config.yaml
num_hidden_layers: 12
hidden_size: 160
num_attention_heads: 5
num_key_value_heads: 5
head_dim: 32
intermediate_size: 640
vocab_size: 8192
hidden_act: "tanh_gelu"
norm: "layernorm"
norm_place: "pre"
norm_eps: 1e-06
positions: "learned"
qk_norm: false
attn_scale: 0.177
bias: "all"
tie_word_embeddings: true
parallel_block: false
init: "normal"
init_std_qkv: 0.0224
init_std_o: 0.0
init_std_up: 0.0224
init_std_down: 0.0
optimizer: "muon_variant"
learning_rate: 0.0111
lr_mult_o: 1.5
lr_mult_down: 2.0
lr_head: 0.00671
warmup_steps: 200
schedule: "wsd"
decay_fraction: 0.693
decay_shape: "linear"
final_lr_fraction: 0.0
batch_tokens: [32768, 65536, 131072]
max_seq_len: 256
doc_mask: true
z_loss: 0.0001
train_tokens: 314000000
max_steps: 4740
dataset: "wikipedia_en"
MLP neurons of a small language model. Each row is named by its layer, matrix (up: input weights; down: output weights) and neuron, and shows model dimensions 0-159. Each number is 500 + 40 x the weight over its row's rms, rounded and kept within 0 to 999. Numbers have three digits each.
After each neuron's rows, "fires before" lists the tokens most often just after its 100 highest values on Wikipedia text that the model never trained on; "fires after" lists the tokens most often just before its 100 highest values on Wikipedia text that the model never trained on.

L7.up392:510509511495522503427520524491477517458519455461496467547527524466491439480453544421525579447526475540465483491479518505422411478468434472494500489529498501545548437453552574537481507543495539461530503545500519473506540474450507465480483531509523529494533538463466538506469435549481528504546482509460528406459595471567489490467521518519460434531491534500530499511545514426522528596479473475480582556525454350534468571455478528495550557509439512518521561516505529443511484514472434
L7.down392:540485485519482570510547432512458506473480454512484518454491473620498486553423493534449493505513407430499507524487525463555438499520464495595558397554505503475511472500475514450531542511513479499516542504504516496540473389567519509455541446474570429509444488491480487514534480531476507461507443474483583513478503518539511506522507521415571466596496522430505491525551526469535545585552568486511553467476447516501505508487491494516505497524460538495500521472497505496491366501504534
fires before: "|", "-"
fires after: "-"

L6.up325:538551575547477479454535511569532473499434543539476483435472539543500489510448489485477407499539472506522514472486458455485474486516495445455509544545492467491498526459509580534520499529504485491502533529421501541600569468597535558557478525509525505424543480515473552472497515585506438500419485473546476523535573501489525484547545430498526529505478638410467438495419478440504483537499506462431502494536471526528542470517487529484490544471463510523526448517503449517548528477473499
L6.down325:507505587472475458458437503474492526508507540488484509482483512510404544504505535488504487516453507534497559531472471421491464413536499589465530565393459474488497581505535539537499544549551549499503477497488497491480527450508490512439503493516401494526474521414526501485452431525579448537493521575506491575543475515544555519486483442400484472482502532548542543476614442489573484466467519468476497511574486495516502500427521440512546531510507465524503503415511511501485467542476488
fires before: " |", "%", ";"
fires after: ".", "–"

L7.up302:482474502508438523523428569524474491525573461525446478486488585567486509572486458463505513542522443472460522544459461529436448507578561511498505486490542486515540431529462539439541523488465517424509593493497554587492507602477508554607483486495484525521495540466490499512446506512498517524469490494475535527537573547529494525461484448473522473474499477450506382453466554503475518554540485415516543466472551474485509519519458464459530424413516538485505544521518480510486474549462466
L7.down302:444463479499529505473464514509490520512510502491515500580504541545451486472471562464546551474496525455519422490540521560577495470567531554427470491599499516480468486487488462458561563499547573504445515499437490538485467467463531558514442428457515462432460576516525528419501445501540456523511565458464514545581456524504555467511565439500504502503437499499446489423509515492516503593492502533451509460476524553450515532483483359489472500529481498484547535522508533501532474442513506
fires before: " |", "  ", "na", "|"
fires after: ".", " el", " |"

L5.up487:499504506507530484521571490539469579561491539534475465524502481478414499503460454456490448451484571469517443473486516509443488528493461518499489526541457514556519425467514466493564506571440564508548518527535495513523481467548465487489510526535513526447463462504426517504479524483554548495522562464512478543482544471514513414562477549543489482535534512461467492402454499460492474552431455548474507637428507514419469542539498544508495464481553419468449453533441568570536483498520469
L5.down487:497502472507484572444457481479496422436515438436561537455531524539433544522523521505562544568450497502444556443479527555521491513523562457495504503483485452481547486486561505450433479492482466492499535460463491527486461566505515551557489481490502513508531565541524470557449503474390576470473505519600572469551535493481539527427526509489430508452554522431508539499553547497568445493517548546465506519498478504481453459457491489570451498493477525473453502472506398472468477541488563
fires before: ",", ".", ";", ")", "\n"
fires after: ",", " March", " University", " December", " October", " April"

L7.up607:488446513525426542442542449504498406509419529544450476416499522486545533513565521454412470455508493495479502543451519504513464494504526578506488496459484584523518427571565498507523494540490467486467532481421576546526475576540554511480520556475502499503492544488471586477505505588552498451477537550519538509472440513540462530495552485503504518497511485524497531503486480479401456481501478438398501462548457487531505544445509578426508510488500470516464525429520467553503450531530509
L7.down607:413465453439496529452506521517529510512503573478539498500477527577514440475595483484464479471507484570477542438445512473461523486520478515470497466476461565499416450530511558518462538458527566563498565435500516457528464583523487556460467515537534515479465456489475511533549527463525495480517546425517469437535487492524471525499459516498523556464469447482564510492507459422466500519560560505455467453381465536450543506467553474484535483459577575502457515527522547571520489513555533
fires before: ".", "″", "  "
fires after: "′", " |", "\n", " (", ","

L3.up480:508440519499516452536565440523502440471533517542493528527551509459425474485556495523476502492447416452534516471521527429592506551528454517554479456468499484515555459490466478480549495486473557508492449455459493545477506444469465538527533402485559434456506553505609516497462494475493506458493523512428515504553579481495496655491483460481529458451531532465428467517473526521497485491460507466477544499481496563479472532471525453540550457479440532544485596466541508504533502502541542
L3.down480:536547474439546469500567524565546466550548526463506462530436591450457443511515484497533500560455473483459510523556507452582442501514478520520449539524472498512526507430490547424516529430497494478471534559427515486487455458514461576546550520469586449500434509542534499464426491476502531451447439511513450441510540477464536467540495485565436461561526430522436504504495470515433489534472507559522484556561480476531535531527493518440514509530458493487496600496485471532484475476520563
fires before: "|"
fires after: " |", "|"

L6.up426:487498482525495537536493561521473468480461460511497497513473540498518472524524587495539613494481554536393564476478499498521575528475470472511473505493492484513500515506497470462464453476569447559515508562509501416507518527576488435427503496470476489566459498484452501530454417479567593528470475540471519443450516429523417456534512476500454426562464520594473502474539513486500541479514546453527501525580462492505498496416481518499531464432511533551477444444537583473541516484497513
L6.down426:536487479481517462531494438452546472509523525483536491464562494446542565494504546543544466508454520496488486542475441505607572480494443535567564433513462526580493492492499471485448555483526504465453406451508516454488506513488498534573431506498424508440473564538499492441433540488473504456521448513498493534465482461470501493517550511530490545554458517491561497546465397511494476633562481516532483482516561520472538470514485419486506621503468476490482512458479528547490498480459514
fires before: "-", "=", ":"
fires after: "|", "\n\n", " was", " Synonyms", " 2021", "\n"

L6.up200:506564490554495465426485512400460423492462485533513447511476560472420447534574456569474490474408464505504555463513508524437424537460527501488500489476572513518538509509532517496528430526594511452492517573470508563513512479539540512503484516535475476483540560553558487502524518463459461440508509403525472484535440483495557561490512494545506529483522506457452525485476486498537492493568489514487550567399475461510586499496466511546496510542570438472463519518442480495530431484469470
L6.down200:537460525434529452531488457500455481504587481480477484538505451427475426480508483502538537469481485506445495512435431487444570496480494520539553446502472551551517505486469529510490507490532425500576512531448512532514517602587429501441474519479553557489483549534475506511487532530539430497463495573549463458510440513516446490547474456572504464488461492596561509491537507456519491520493588535538491475575496481552493509515504467438518455468486422604554514521539474494441468453509500
fires before: "-", "\n"
fires after: "-", " more", " age"